config = dict(
    num_hidden_layers=10,
    hidden_size=512,
    num_attention_heads=8,
    num_key_value_heads=8,
    head_dim=64,
    intermediate_size=2048,
    vocab_size=32768,
    hidden_act='tanh_gelu',
    norm='layernorm',
    norm_place='pre',
    norm_eps=1e-05,
    positions='learned',
    qk_norm=False,
    attn_scale=0.125,
    bias='all',
    tie_word_embeddings=True,
    parallel_block=False,
    init='normal',
    init_std_qkv=0.0176,
    init_std_o=0.00392,
    init_std_up=0.0176,
    init_std_down=0.00392,
    optimizer='adam_variant',
    learning_rate=0.000541,
    lr_mult_o=0.831,
    beta1=0.9,
    lr_head=0.00481,
    warmup_steps=221,
    schedule='wsd',
    decay_fraction=0.813,
    decay_shape='linear',
    final_lr_fraction=0.1,
    batch_tokens=65536,
    max_seq_len=1024,
    doc_mask=True,
    train_tokens=566200000,
    max_steps=8640,
    dataset='wikipedia_en',
)
MLP neurons of a small language model. Each row is named by its layer, matrix (up: input weights; down: output weights) and neuron, and shows model dimensions 160-351. Each number is 128 + 32 x the weight over its row's rms, rounded and kept within 0 to 255. Numbers have three digits each.
After each neuron's rows, "fires after" lists the tokens most often just before its 100 highest values on Wikipedia text that the model never trained on; "fires before" lists the tokens most often just after its 100 highest values on Wikipedia text that the model never trained on. A number after a token or word is its count.

L2.up1565:109138095131119117109111074126143164154153142136133077115119101110108192129117091152117137127161123134118148135140106130129186080105158203097085137153158174098145126162181085116129116137161141094167107161128193111153083110077098141140126191118172122095070087127167107136111102136146134109159203104127102124079148151122103074095140125171136150121084174115115081118151121111138168182128139106128073137094123183109161179146079149115151125087171185118148145053109119129189117129120110198114137092131118105110133138162115098163137143129150113146186095084158165124126040113121159096
L2.down1565:142084146181122128074096116144128137139143111091055169229097139182125126115133144097171146089149096153158124090161110172064144154131189103138153154166118087153149185136200136183122098112152122139171111084079126120110076206133192128187196119122133116199131135094148152181103060119157121151085069129141153093146129157133137171181082068141142087120079096136117122122117129166123114139159113122140098135116168164070118127143092080129151097149164070118148134141110137196134114144089055172139085147162155150128125076152098162108036098114143100102130043128129091134137090106116101095
fires after: " |" 58, " –" 6, "F" 5
fires before: " |" 55, "\n" 5, " –" 5

L3.up1862:118143161156117093099102119096177126124138113133120149084196124142185092101153082154137130151137140028158136082071157178135116099072125109164093096066134162139117145135138127079138115188190124122166178159128141136156154084168106123134146140119150149146103176158100174150117119155163097209125116136158147104155114122142123152135090122099089109181075137173125116174144106136117153104074129131124097155149135146109097122137174105152192104123164112108109166158086155128109109094138112113115133109148120131163138156118140161074087162130126133149114130143103101141184110135115146160
L3.down1862:129194119176146100109182102082112200143158160180157111096143098156201183157114120097168150110176119152094117119181149101166129182141104137078075199193096203106100133079102078146178092111123129117094140135140100119115168125083121121125149157117171139141111125115103158129144088165179106111124164081163133088117136142133124122107127121108122136143146133077136117189085099060117160140107122095123175094112142112091194142141153131089101077111132105145150090117134096134087127112104142161114135125111066106136130144102116127143159121104131172126124067086145163101151106139130156084
fires after: " |" 27, ")" 10, " ISBN" 8, "-" 7, " No" 4, " Peak" 4
fires before: " |" 31, ":" 7, " 14" 5, " of" 4, " 978" 4, "037" 4

L2.up1838:129113123137132140130144104134187124123122141109162097092130075181091094128116122125138152148165097114181136174117143108127182085094162113175133125145108150113133115076103093160081114183062132088160095079140126088172072163197097097123105123115162143112158119136063154174136139124158081120139105120066177134104078143123069127104103141101109151099110113120171187097126091084084131086131128131161152140203168184065104179112132157065169138119165124075087094103089133199120118072160138181063159138168109215115168153097128173137110171151112131118109089124162151127127109112159136124
L2.down1838:093151158114110163096156159115116141169117147110112196104138161126104159149132164155090116130118118116136156096145122126106099138116133096160156185134112152165106086078165189158171130152184147118113097136132139104151212182116147153148063135053136159103077145136101133180091152162148163083081138135144099141150107161115068087099141103162153090131140097134099066167158123127156153149145174146152144129146140119058116139121064115138138158130144078087165168171117104116142108085097175106057145125090085178149147127142158164100164141134141153099110131166096080112079191124110159095
fires after: " |" 68, ";" 18
fires before: " |" 43, "." 18, ";" 13, "–" 5

L3.up338:086186144161102120136152122099063139114111103143167074128145141143113118162130082159045118105095135083096181133112129117110124133113129094115182164178152141101101167095124042145122105147078140151159097200149154176178126125120148079104093088181063136119148166086066159188183109102140157104127109098088145096155233108152118096138072122133147153137123107126144129067096114120133124098168171148119170150129105128110111174117074138147100093110148199153099119157120102165115089098174146205073123152159111199150096112136130139147057160098138193161086102117112141194152119072140119142
L3.down338:132160099116119146144111118109169155114157074114129151076086131133143129137130111148042125145069126134133182165126104196098123131083133050096144173203139129118126147129169146196151060124166109178209125178155130125137118180142139181151123111116103155104096144085123164098064140143100070123146183156130079085118180146110147122152165142118120118192166135155103098158117118070143152114163114137170169096094143111078111163083208120119128143064133103194107132111159142146086170123169107057127092115170147158093170145114160134118131175118177173118141139070135073218126130109131119114
fires after: "." 36, " |" 19, " votes" 8, "%" 6, "0" 6, " number" 6
fires before: " |" 25, "%" 21, " " 15, "\n" 12, "|" 6, " members" 6

L2.up815:103147137144134097165154073154065126112130154100166122115120090184114082169116077172100144047155138138124086159151119153116208092130159159167121153139185135129145122147170129171085083111168142093186171169143171159140090128103124087175122152093164112109076131066220143158092140105166099115172146108172122132103155114157125098189123138154135130141159140082058096092165089131164194106108163126115141133172124111133132121134130149124142134091125175149121152127129123128104125126114166170112170102118080112103166133100079081176083119128102158123186149117114126095136157139103121102
L2.down815:132140121141096127096124107156161130106137112112080171188125124153121136143083078069177142068185118154130144095145109158084148145097137133097184137176183071181150185157166090151106135100136084144147098129102153114152063154133183159174144120113132143223133111135100183107101092132148123092100087138142155144129163105114080167148104156158094116136115110079086150112145135174145142122142071088129100151120138136082135100116085117144128118193130109127124145133132134140129113128095081178153104146182183147165144141113092116106089113080117083103115071185145086116152099127112134086
fires after: " |" 40, " –" 9, "–" 4
fires before: " |" 43, " –" 9, "\n" 8, ";" 5

L2.up493:113190133137145142089145102126154100156153108091168157092122137154144124125103108175106133135111133102152186098129146100094098110048139068159183174156098138127177154101158128088124196119113107091128120071126104075172128096180094150088121118134171143191124113120057111154167090201149114078164140124117138124086181134120101168086177069083154101103120098169133121129137111099120152140144124163185179170144155157081180152148145148101096116178118073081160050153097207142093094048104131167098113118114141160146174150090145162155139139084120161131153107131136111091121108127122138127
L2.down493:198146119094142117147171112152113184144131182084186129079142068116132129146143108114095164128191146132108181106206098157133093137171109159148193094153132110150088122123090169163156172153153160101135157174095118076099103112101128147175133178100207096115127179115104075111156116131107117116150186158141117131138166107100132171108148157122162089152095111166114104207117103068106156151149101139161176132140196159103204115153141139099101069160150117115130115143105084086070131122205122110105097109102087158177132133140167112171118156104122193136103171141159127125099103088151133094
fires after: "|" 38, " |" 37, "\n" 6, "===" 5, "==" 4
fires before: " |" 67, "." 6

L2.up163:140153084075112116115143160136118133104114135169133092093162098135107127111147103182123139140143096134109097039107144093137111109105150129151174191154111158134091089120089102154082107126100127098175147135070128163159053105165052128107137114145128062148100125136131182139122128096121111118078114144074093113118096159166136120088157131115105116153129172110177159115156121107115161126129152098125189101117186139151062173104187139106104143156162169094114157185114157135112079158131124173106156150163091160144141115104133084070137153180129185150083107176171118162141169101183142085
L2.down163:142100130149150111081122117167198213109128117158138148160156170127137150161117114169186180150169123152094109086121127130148133158168074122122142066080141123141151118122073167189143124124202101135054117141168112098086100128112207118152113081126134141157159130133120084171149121104148094031148116099161144095111128131104153135170134132100130119091166057160168126148095112142136125113138100133137108101103146114146093144133168195103116209124104083082139110091158148163127162110135109116165157139053173135095081149173131132089202142113163070163168091133100094090127161138112145098
fires after: " |" 52, ";" 5, " 0" 4
fires before: " |" 41, "\n" 8, "|" 5, ":" 4

L3.up144:164116158135142126127176130091096137166126122126121097114182109082119167110103108099018125198059098049168164094097143142132105096153138195154167133130069169123136158107130124098165116198118131181141073179176131198148108168105190079130136173112110086127184136048125101158151106106183140116116116135090077121139143107153143084100097131173160138179123069089150145118115066125089088085131121122153137155089119130141126183122105106099108107123118133111104129194164104159148124105108128222130135071139084166109055111090136153123078162074158186132095137097147178106125092106113115093
L3.down144:122162085118120112154084141171069162156125109127163153092134142183130156149154140130084120084119150109116094119139082127096112160105147170111123203151104161100138121162170104139112166117144170188075129078171152127122179105155182098103108151104103059087157153075123153091157121133146103108127115159124155148118085176177056143064208079138073149158125141154066158118163124139110142101171134151179099161147086122152136115095140093167053056093090141108198089129111114157139120170165110111100093131121122133156128128164113114127101164062141093178131145114120108185112056148174120086
fires after: "%" 55, "." 20, " mm" 4, "0" 4
fires before: "\n" 23, " 0" 17, "%" 10, " " 8, " in" 5

L3.up1918:090140153105123125107196104135087082137085154120150089139148111066105131135085143192160138113170117137150133140147107078088108144133103142179110154161098148122149134141092160115136142173147137185126104122100081100108139114159157158125124124109129089133137141076142140139153128107149155100184109095077142140103197072156048206208141154117164151077106104058088145184099126140111121140131115065094101143186100114104040155110150141078174120115067094106107177173163126151124123184114113131206134123113085165122144090084133085165068128096116160121140189074095141134151100125109176183
L3.down1918:114104157096128158169166088166129072099155151094112109194146126124129061147108112187151082116126160149122180200105104134090097176119117130140101112159113212137136117159118098120130150121172082156171158109131105143135150054185085136137147147160096126147116098064117124079104121160165148130117184191173173074140126135134135139129144109153105154116087090166148162165134071106109087172074100169136087124117086149078122139185116058153168076104132091174114101110161151105121066110127105135133083098134188085148132148107138102098108101101102167110163164125116133132159133118136131045
fires after: "–" 67, "-" 12
fires before: " |" 26, "," 23, "^{(" 6

L2.up376:121134161133118170121110157123083106058124116040142117122173050126131172099113070077121161110141118136173124133166150161082118138105119130122156216143168126071154155131114162102106130143136101172100101154090115074128110063149084147090157139090132161037077091090148179092190120149106124133166105128131154149102186137069115144132141109099070173138121094152074137138110157095094168137118099131082075168128092140152094116164148168104128104091146198152145146193071080135089110065176161138159123128134127152109141126104102153176121131136134138124131122124141087128133149129205141116
L2.down376:120163085148170164167114143162156106182140124075128091172138106125148192136142165090110145156140103111055141141117113104175154112110108148162152143146144147106190106135143123099174152098131114160091129169091147077122134121100080142143161090077132157101150089150099184138095159119125150145137098135084109113129159190142173084137126100152134166115157115068188108099191073168172084079188122111115119186171173119109095127144096155113116189162135117104089175151135115138128133118120140115140109093145112167117087045148128095129090162084147146095099097183139107152117093163151127156
fires after: " |" 47, ";" 8, "with" 4
fires before: " |" 40, ";" 6, " in" 4, "inda" 4

L2.up2001:153104121125105145179109113124125143179116113079126092102170088171102088131145071168121085113163123142115133084066113130140136149118171131119114102183110156136100122095135140124094081117080182101158100075140155123185068142134112106109137153138121078095102184109099109167111123106168097091102098167130119129125101167135173145112092134117151117232133114114174107125158121076112144123094115143171145153130185142103084170104160114121125140141144097141067101124109117119134157124130136162116136148118080146105193129151117150105097134192130136185074121138178121173112183091110166196
L2.down2001:151150136109150173129157143106105132147122152127053160083075076120070097140136120155117083137085163196148148127129045158110157098092100110111138131110205090214127157193110077113164080176109126088145116110170181134079147168114058081161092101160110118100102164083139098149126121121177110092076141096165133109081099101110105159112108148160076120183169104179097110083104123111135170127163100140166170154145080144130129147125150114133155160135179085133060198086111115181201149115186135142120102081116106130090140109174127115119195120168122181097128108125147175157107129066127154117
fires after: " |" 94
fires before: "|" 89, "\n" 4

L2.up638:163151074137125105116128076117142099171141150124127118104111124151148153153115107104143128141174121090130144047038100103087169141099112147166137148154160172113110125086091077089091156158099112150177134136142182092133131090185050111118177109183112079121078129089127113181144122098076109109077162075110145121138079198097183129148083096136088142157111165156157126103134130071106170140101102152146145180140201189069124152100131181070128062193168095103119121140165191170131051134118130192131132127181112165153120174148171121160058137132093140176137109106173131161186117038129133087
L2.down638:133112106047128186133135108120137104113126178138100111136071119100117162139119174111115107160119167110129110140130082157159120183181179046116151160133160146125156116102097115103090127118128110154143150142168110147140120141089057087139119104122090108140170149077110066128108104104144131145123106131128088119123160160171117142120082159156112113138150124131086126165136152146121151193108138110110131092115133196100112093117102145138169035180134106105090189129126105131186098150084130125141153148072101136116152100176144098111144051147074119160157121161163100133144173114049085154
fires after: " |" 64, "1" 4
fires before: " |" 54, "|" 7

L2.up782:136120116099107106094148091141138107086136152099109126073066096125124159140125073084094140126212142098154158170136118117059187107120120137086111150134119180156143114130180124150103087129177166125128142182135255164122078090117139123159164158114135136092102125117175159096141144168164118151151186124136074154109145105149181115112108102118111168207130105126077046148140137174097123122171104083167110069096084131089141095135150151125150097138145182094124190154110111133149114168122140157158168097119111122134068140158136022166120118162134099137132120106109123149145157133121121123
L2.down782:143106088148117185131125100162156147123167089097054173125130134155147174156133119078161144115112081176185153094176112134079104161161095144109153122131143078156162194167182110125100125097159100092119132156099156129137038146152196137172170143102162127193111105112145094117098072123140134107090095116164166091103181113120090189168125158133108117120112075101140117146104103109124104152142094103103073123112176157071128114162119157098108110147133121163114110090122156163128136155095106197085072185129142090097147100111141113099083112122149090133179070178144119121161075120109116089
fires after: " |" 49, " –" 9, " 1" 5
fires before: " |" 48, " –" 7, "\n" 4

L2.up1645:099132088086119081143106115195100135168128183117134112083082087137131118142080127155099139124242135145161116162124159085047160172058124191112145163138161137114150106091161032143119093114152113127169101165184161132118064084067124076189129136135173117045127126124134138090172137132090126141105189105141094102096170106185146029104166115113089094136094133104084064121138121189119136108109098074113172160172084179104120079146146118110122081086155181157119149134078129108118128130067130128105163103170129109109081147150135050128126154094142102145132193125108102094085117087112136126
L2.down1645:154108114140089150134127090151128110125167138102103169171110120163129147147098104047178152104155101199184195162120123144079156116125065128093153132217195101148155175139169090144075120132122078137118125117072172102126060146164193118217191178120137119135133106110164168131129098113116121123063094125110145099121098089115120169174083160138093121171097093142153140160138113117144152125198096127143089129107147108070154093147137124118137141157133128152108115161138125178135118140103090180105094154181159095136169089131121110083062083129152133095133092160125100136143090134133127092
fires after: " |" 25, " –" 16, "–" 11, " 1" 6, " 2" 6, "0" 5
fires before: " |" 26, " –" 13, ";" 9, "0" 7, "1" 5

L2.up813:129126169101122119082130130187160119138146129133115171126139086147176133129143167175089116142154110093135179109085155119079111125066151095165133125136101101172154092158151127102107194135101146084107134121146131108141183092100107169187144084183169132189094111106141111136135140183137079164073119101134170125103164152150089144094129138141102071067131168152115176183159121103148155090129124115156156160147150137136164193099150167178090105166136113050178136144169169143123114151129141160157165083122071141097101135112193151060068182128131147131079164138113102107134144156133109130
L2.down813:136110121116178148132139127121153158094113107112152123057106138131134122114139118137104142106166143095115145088136091159121135153111140165143029042054128123105119124153069169159101143162079112161071139155154110160079116170088189136106185165119088143144142175096133083159121108153067108112128177147160180111170107124142111096098194058126111138144107130172124161154166123107086113128138132145179130128087116119109174150103125154143156114115118099099110095091129150078191101094189122096144151122115155124162117212180085129201154153157140156143124171123127166131122107132127123139
fires after: "|" 40, " the" 15, " |" 9, "\n" 4
fires before: " |" 43, " of" 9

L3.up191:124148170148137119139136154094136170110101094087105062104198119179097091121102119110118120129133097099125080059039093100204159113214126129141141102123158125142135157091091103114126140109082155141079100144136161118125090107159158092129188142131119106115115168077085132128144136104148120131078112127090167080078120169096152135084132111143147131109190125159171166086079100092150114136088164163167176141110165119097120174139077118136117075143149073105096100132127163156126114096151121178150125163071077161123138155151146200129133112165089118149138118116146123168124208061059147077
L3.down191:171181077122154174105127135177136153129133140135094154064118101125082098173123112179134110143112115129115100164121101120143141146145089141099133123161141177163137084125149116193162129152098119122083116083136169099146162167107088122117090074180123137121090140108151137106144098087198144117140131124205157141112088134103128116165109144186111106135124083179150130151127173097175151138167177122157129056171069135107091167134077162129139158119127149131077101085161077150115119101114184148220138103155123160139122145193124115149133091154142097146132157107115107185146130119134130111
fires after: "." 66, ".\"" 7, "\n" 6, " |" 6, "\"." 5, ";" 4
fires before: "\n" 71, "-" 11, "|" 4

L2.up1582:090151158083144130164112070132092105086118116153149055103179133143123063169137141199117160152121129095127079129115100077146086151166148184186161141177153151122127175051109095112081148150124101159190150133156177113141074154167112103100134099123160134118091167101130160155109114134138094110134116150122118138146124140176163185090152130071157160092143102134130093101147081110104140120077127145182157152108174114113105134132209129098103115159119138173123132117188152171089114131097082189163124102145085168165202166121116098153114117226089177103159094133125128137172146100124159102
L2.down1582:128146161095130154122105124140140150127130136105079117158131149121141107137123125190084139194101161109130137154144064041155091122170170107129134079145159076218118094138114131166052134126173110151079108088109091108138096145113101108188168134089134113085139137143140148116155158138155150075136062070122151145178137133154150134160137105085133128136085113150141175128097110075151110201186115163061162141063076136148141117092143131066150153138167150093125132077127155205161110143127135127100152150161165173121143114182128170104162157134099137103128137163098114123100195124123163136
fires after: "\n" 56, " |" 17, " (" 14
fires before: "\n" 60, "|" 16

L2.up394:122140119147099120160164073137121147143105137111138126113118073170114152144080103113099135156117097133144137129131097150114178062136163176146137143177157143147116125136109084149092100181105061187122107156141193098153076112166116111163140097101140109094102065132131167119135103122155131081101097121087148151076184084161126129173166142161155135164173104087047091137074152097095168146065064137124105135128172159082103181129101162121150083095122160148108180104066140180177044101126138196081093101182099198083133175138133152124044156149121127159143153091132107179159113091147155107
L2.down394:101090077097151093169140088099112169155165140109131111152106102146153204173140102137115187109167104146127163148121087138160149080149155154163118196039126118135113119158141137137112088179146117123098108125118115119184195106148142149132104102115105118095083110155080140142183186067142110121194157114125096075141059170110118063162150107115132137135107090181173157174138160134109124069154123135074115143114134178080157116165184141132115111091164158135095152154104119132152139119177076136177176089131107132161106171123087143142155163070145146073123113102115130083080066135103197098
fires after: " |" 40, "0" 12, "1" 8, " —" 8, " –" 6, " " 6
fires before: " |" 40, "\n" 9, " 0" 9, " 1" 7, " —" 6, " –" 5

L3.up1806:134157089146129131112160137126062104181142170123136120097080139134127116139105157167175138099091140123160131099164113129141162210116147143175137157152082087119132123080115104092086088184082165165138118133143095127140076147121089116088063187190100130090135130059139173133123121148163161102057122132075135117127144131127080149138187158110119139118122114089103136095068190100113132114076135122130156146157192113117091203116146139082142124099115114134128198124125097110127182069115132142173141157120108168126127127115155151160067126170139191113155169055159115092117179041166111091
L3.down1806:163175141113090144144154087142144175109136171165150193153095156099151107130135077120181087100116178142133111207095063136092131120072160142154144156137216137145115138150083106148134039157187174186105141094142137128126163138181154150217120095088056137125104136124126186157134135149127162140130161136110165115135097167154144099129125115107127164177142140186106102129176121090108093153112149084128068103099109071102169154090162140060135153090204105132154104169087143108147116126131113158150111070235107177118159107166093131181115111111160101122099160155132140124126097154116143099
fires after: " |" 31, "–" 16, "." 8, "1" 7
fires before: " |" 33, "–" 8, "+" 7, " m" 6, "0" 6

L2.up223:123105147074143102101141083098126145101125106172114150182125111095150139132120155139158159130091118124139094143101111144142094170185137135093163143126098132166121150136107140140168154116167144065097117176110124108195155114154082119075145123151111162192090136139115148169114124160147116126147098142156139141169147087096095151120159058111100152102107106174129252178168164111134176134077111112129147172143126150124084116150134153133153107125159107118158120123112154143127052113179137159120135199074154144186187142085177129115103162063083159147052133121127125167214061172125128129
L2.down223:185172170084101145123120088087034150061157141181113126112155059119146077130086124138090123143138137098155105158154128151137132141131161156129072106135139176120108187084181184183093183177228144158101141145097170125121118174064104104136089166087108109119121121067167084155118107106148141095088102098109133052127099084147112120176170113113106130169144055148120177163171137137110139158130151122108116125107087129113105140128144172127131066094131094086182114108177126143126110108157122094131113170130173133127146169058081068152083111116111130152118149046138152131126151186140176124
fires after: "|" 39, " |" 23, "\n" 7, " ISBN" 5, ")" 5, " Party" 4
fires before: " |" 56, " to" 4, " (" 4

L2.up1887:161175141159129140149142080189159143102096159070102090122098155137127164152096069151106107056241108145129109182146096098099153129121121154126102127167178157108150148149140113110120134187110145143132119180165185108189112114157116104207129159092168072065158110120162080141130143093164114090130142119138094137104153114148139115159099178121159164138131109108022067135082092104110112120143097106113133101137071167114128138147129185150118121059160175145080142140135151130139104148115145199092134089142106128097120124168106077130164089143091150133135155142146122120130119102125185101
L2.down1887:134105158147141161135106156126130130103160129109114187232127131166150143104131202110155101072062101162143111163130114146114075190095131113116178112178146071119120182196160173163144118110112050128056103094086119110101103160132169136137160088146107139170178127128131160162119158104122158150157051153123160123173128107139141106137151102140114082130107092123191139121136119161136118077158125092132106092106174102108161080127107117135115096149107103195118126101146078132152080090122092128105086148118226121117123088114049148133096161114147099088130075126064115094140084119111120128
fires after: " |" 25, " –" 9, "–" 6, "^{(" 4, "F" 4, " [" 4
fires before: " |" 28, " –" 9, "–" 9, ")}," 4

L2.up422:154123118208172113131140090124173151117098133143154123116046144170111146138105191128125150185147103083149163154129091126128161065121188092164079116199130162147120114064133099094070144110087113144153114139138200140147075149152078052124135108121109115106148105115110064130120112097102117071088151085129192094098105172117105143137121123146093150124123161191170150090111102076108130154069114196158105184157199193070115118121080165085148074105192185139140115050141164160121075138112136181077148173158101170095162152102160129182091133105111133157166087092109120164129116088137128158
L2.down422:136149181112093161125160101127101104099133160146132139161085139110132205124138147070126145117065144135116070115146078179129157103188251145116158137112168151079144125093076101130152097140100067116126144168160126113119142144108202128151091149043085162110101181132131078164106122107138134156134084200117140164076146177127129032121132137135099151124120179095114118146137124132152135148135127170091132088164124183099102112120084125151104035110177135126143186105098074171170126124129119132128140134110148122093121101137141144130185160118094158091072134133185080150128124081149159146
fires after: " |" 52, " " 5
fires before: " |" 50, "\n" 7, " the" 4

L3.up963:097189207173151149163152104103076073125089151045126144162113129148128151115139160210188137115094123111112080153095057135134091109164124026100123188198172076146056146109087124184133166088099127139112156075125104165115083176137104102103140089193121104138180123099099141151128114131156072090120151069124156112072178137121079203082105113127091181117144130099122194109144151098156062193145147194136168102126126124113128164134162175109134106130126114092059154093141134163064125167205122142128121133081097119090198136096059151174121157142136193138080088105120105152135166116137167132
L3.down963:104096168120146200119107115120106097129107101101084123100163147154087071143137131089101103148136133122171058142192129152119111145130140143131102109136166169111094121090131168140128185217134181099133152094043148105146122138154179116097198187136108086086111184125152092113150165113148102145126135182150118070124152132097120117157118073146149142134066129184116180151159099095124134139122124171168076145064133099127108097160129111143139043092172079190080152146137056104185129168179133088134097104116119130057110141127149068114151152112068118122124130071110135130100171158115118162
fires after: "." 28, " In" 19, "In" 9, "\n" 7, " January" 6
fires before: "," 42, " the" 16, " his" 4

L3.up401:123171161070107121136097134118154117150060131119136183074141119136134116082156084107096139181181109117177216101143160141114151135051153178158165089136121143110162102115083091153126126166084118102122100161154054151153157153161166108148096172174161159122155194144139145153171133108152137090085091188075128124090130133133106067066135113103138190107068076134161153160130081093132155098145158122184137168080193155122151172139077136110156104142087176112129105193054146183119132079082132182089116076156132172123147111115094149105145187048106206132109137090130119109122088103152134128
L3.down401:171158137179138141207129092166128092164112160106117106152106112098101109115145065127096083142209140180176184126152145112118071055114127131147124104123113098099135164117108166153205180118124111154115125135113239146098174079161128138109138187129107126150126130124168169137123168154049159171129161091125130134111074145188124099072165123109088131102137153190068135166164174121119135146070111089145089146169094090115212115144111104127056120105136149163106124104061183110108130176159131102087133111202079142126101162163142103096127121129096081081071170166127160134138132086105157116
fires after: " |" 58, ";" 23, " " 8, "%" 4
fires before: " |" 31, "." 27, "–" 24, " " 5

L3.up288:116152178099133126103148118118130125142093074132142096174183151113148111112098140154104085187091126123133083134171106107125112144110162122105173134162062125110136155111113105124125097165071158112250145102092095123148063120151052129078095105124111152165061122103115196099146103127155110144105112149092131083141164176169106093076145160152099142137117121083131173072144116090129102111099106121139142155136197123155061158106162125179121063167136150071105139138134148146134106135120111187125124156211096175141182165156182108172107141165125177125103107147136140134131105124196127062
L3.down288:137205126179151123099148108156117174140178166145136142107047145140111099168107147150160118142156148152150105089085108127120042136101176158116094015115059115175159119088058135121097079076138129133089102132130119157162090153166111121113115131140113126173164115112120150157084122128128129159148179126140085150108082118127164175076087106130121130112163130157064139092158182090131134164188100126138159123149157108141144119116134113031159128123175139121188086084152204139144152151086120137151123168141128148109133091173093153142140157216117107084102127137117147100131161110145129042
fires after: " |" 30, " 0" 29, " 4" 6, "-" 6, " 1" 4
fires before: " |" 26, " 0" 17, " 1" 5, "\n" 5, " 4" 4, " 7" 4

L2.up1285:127103101159113104126141061128150145093098142158122124104089088166179117127100113127154145162138115102163117178084126135103172103144144133146105087179155167173107113104092091097140140114157131115147111098113181103147052138177032101081170105156117104089086113130147119137122099105106140103106130094100169108093115117131138127121109114116111116127089111144114182135133125066073210132068079139070103160158121176084092146081135170047177110080189127145101159098115180171189054143182108177049113177171150155134179130083120130161069178110066131150153138118131100178145121096117173151
L2.down1285:140162154137106164131163137117125116081132168113178164081109140099148168108108149068153170136151139115148122141170090129179110150155219107135131116072157105108116126134071141143142125109116094147070150149179071109149148148114110081165109153121066154108148089151123074079121126125151160151128104144129141166092130118097088104137177163207153106148130147141158108122153144105144109155096092140076157132100126164108117097135087124196057042101147113108221216098092103138109091178163151116147152139134152120062154105094143139043155128122141136125140174132148095111104174075125135134
fires after: " |" 59, " " 16
fires before: " |" 54, "\n" 12, " " 11

L3.up1241:149077147087148101145070107136140129105172112114174110142109132152132146115118103136176122130137105099142079115111208151073151130110086108136103143133121094174152102117146108151088154154162163143111059215182046088174130120113153058103101130197149121108138112130143162133215092146135169095149179047125157133129162150087138148086101073082089128154148039116096160124108172143108131129091116122171109156117150142161124151066151147066129129089211194170124076101169156189083135083102135156143163203086122097118047119156078110170146159165049175134091093118129104094092162159096149170
L3.down1241:111171123157123181088183148126088138126122086119060129096112111109116111102157188082147111170090117142151144134109142138149129134144054134124106119118135135141116176165155060133139171152124126185094113100170161110084141083114135150163145094110142118142098115102131089105084122126119142129096130118129144089159156101095184078104128191140108107128124099191160071108118142147115108089123154129140144115122159092152105146106122117102104183080116066093091156181176106164167136133100132150114160172085142114151078114119148137107186091118224128149138137124130145125132149116125055157
fires after: " |" 74, ";" 7, "," 7
fires before: " |" 31, "–" 23, "." 21

L2.up1254:119157129156155103128154082177152137143131153109134113112048113174093111155080127109140144173166079113183140153170153090130180101067158169125183115203176137146110111125077098145066179150114074120108073140119136123165116136177073101107143112136133156068155146182044136164118127101102135103185140079044174140128117133141090102092101132152153155124127064157148146158131135097113155106125112135182101142170127163054103182128107187073153118121160158150095137092137135155175076108134116171105126140139105216134116137174126106193114141109086118135122070109094129162158106106147156118
L2.down1254:138133151141137133148168126113078188152103097074136133141130094098177156117118145209164126138139146140116150182135102202140083202142108079137097149123103171071135042065128162120116098134180153125145123129144078092139164168103133176099111099084121165159103124123115137130128139112161117080044106119152091091147105138081129076110137077125054140112140116111133109155198110112095175187138146093193060100122160127090137125129090055160152104163132103122151165097126106119177114114087140104095112094124136165141149182114162125100146079126148111119142142113171110147086120150102171112
fires after: " |" 50, ";" 12
fires before: " |" 46, ";" 10, "." 5

L2.up1411:139162112080125166166120121151106111154122125114208150091089111142097167102149062101086128130135112115130124148137135184114182079074152171150124157098114153079130097104141071202116099114182124123167133187182188155178098078075122104136105133105152151099147113128157168171082113111089139129125130176160136087073157105140101077165157151115173127167171164103077132097092101148168137171158151125075115109119065199112153121106128100095148115090159169150109083116108133125193112168153114182087141076136082096126118130149096067159168161120163132124197126090097169108106132112126141114
L2.down1411:147092123137093167125110099118141174126143062110117152120103116218130149116114074092151143065152118174156128104107115153071141126097129137117187160194188142165113156167191085171127095082145137137155098123120151117104049189099198153192169147119109106127145151113114154157081081133169130086120086108150127149154123137133139135155078109123113107159081119093115153139148151182127127130175085113146108125140137144067128131146144092099119125169175061136108139124115118164176112142121079160119115150129174107141174100090109149078093101111162093099128038123147107125109127173139092107
fires after: " |" 54, " –" 8, " kick" 4, "F" 4
fires before: " |" 56, " –" 7, "\n" 7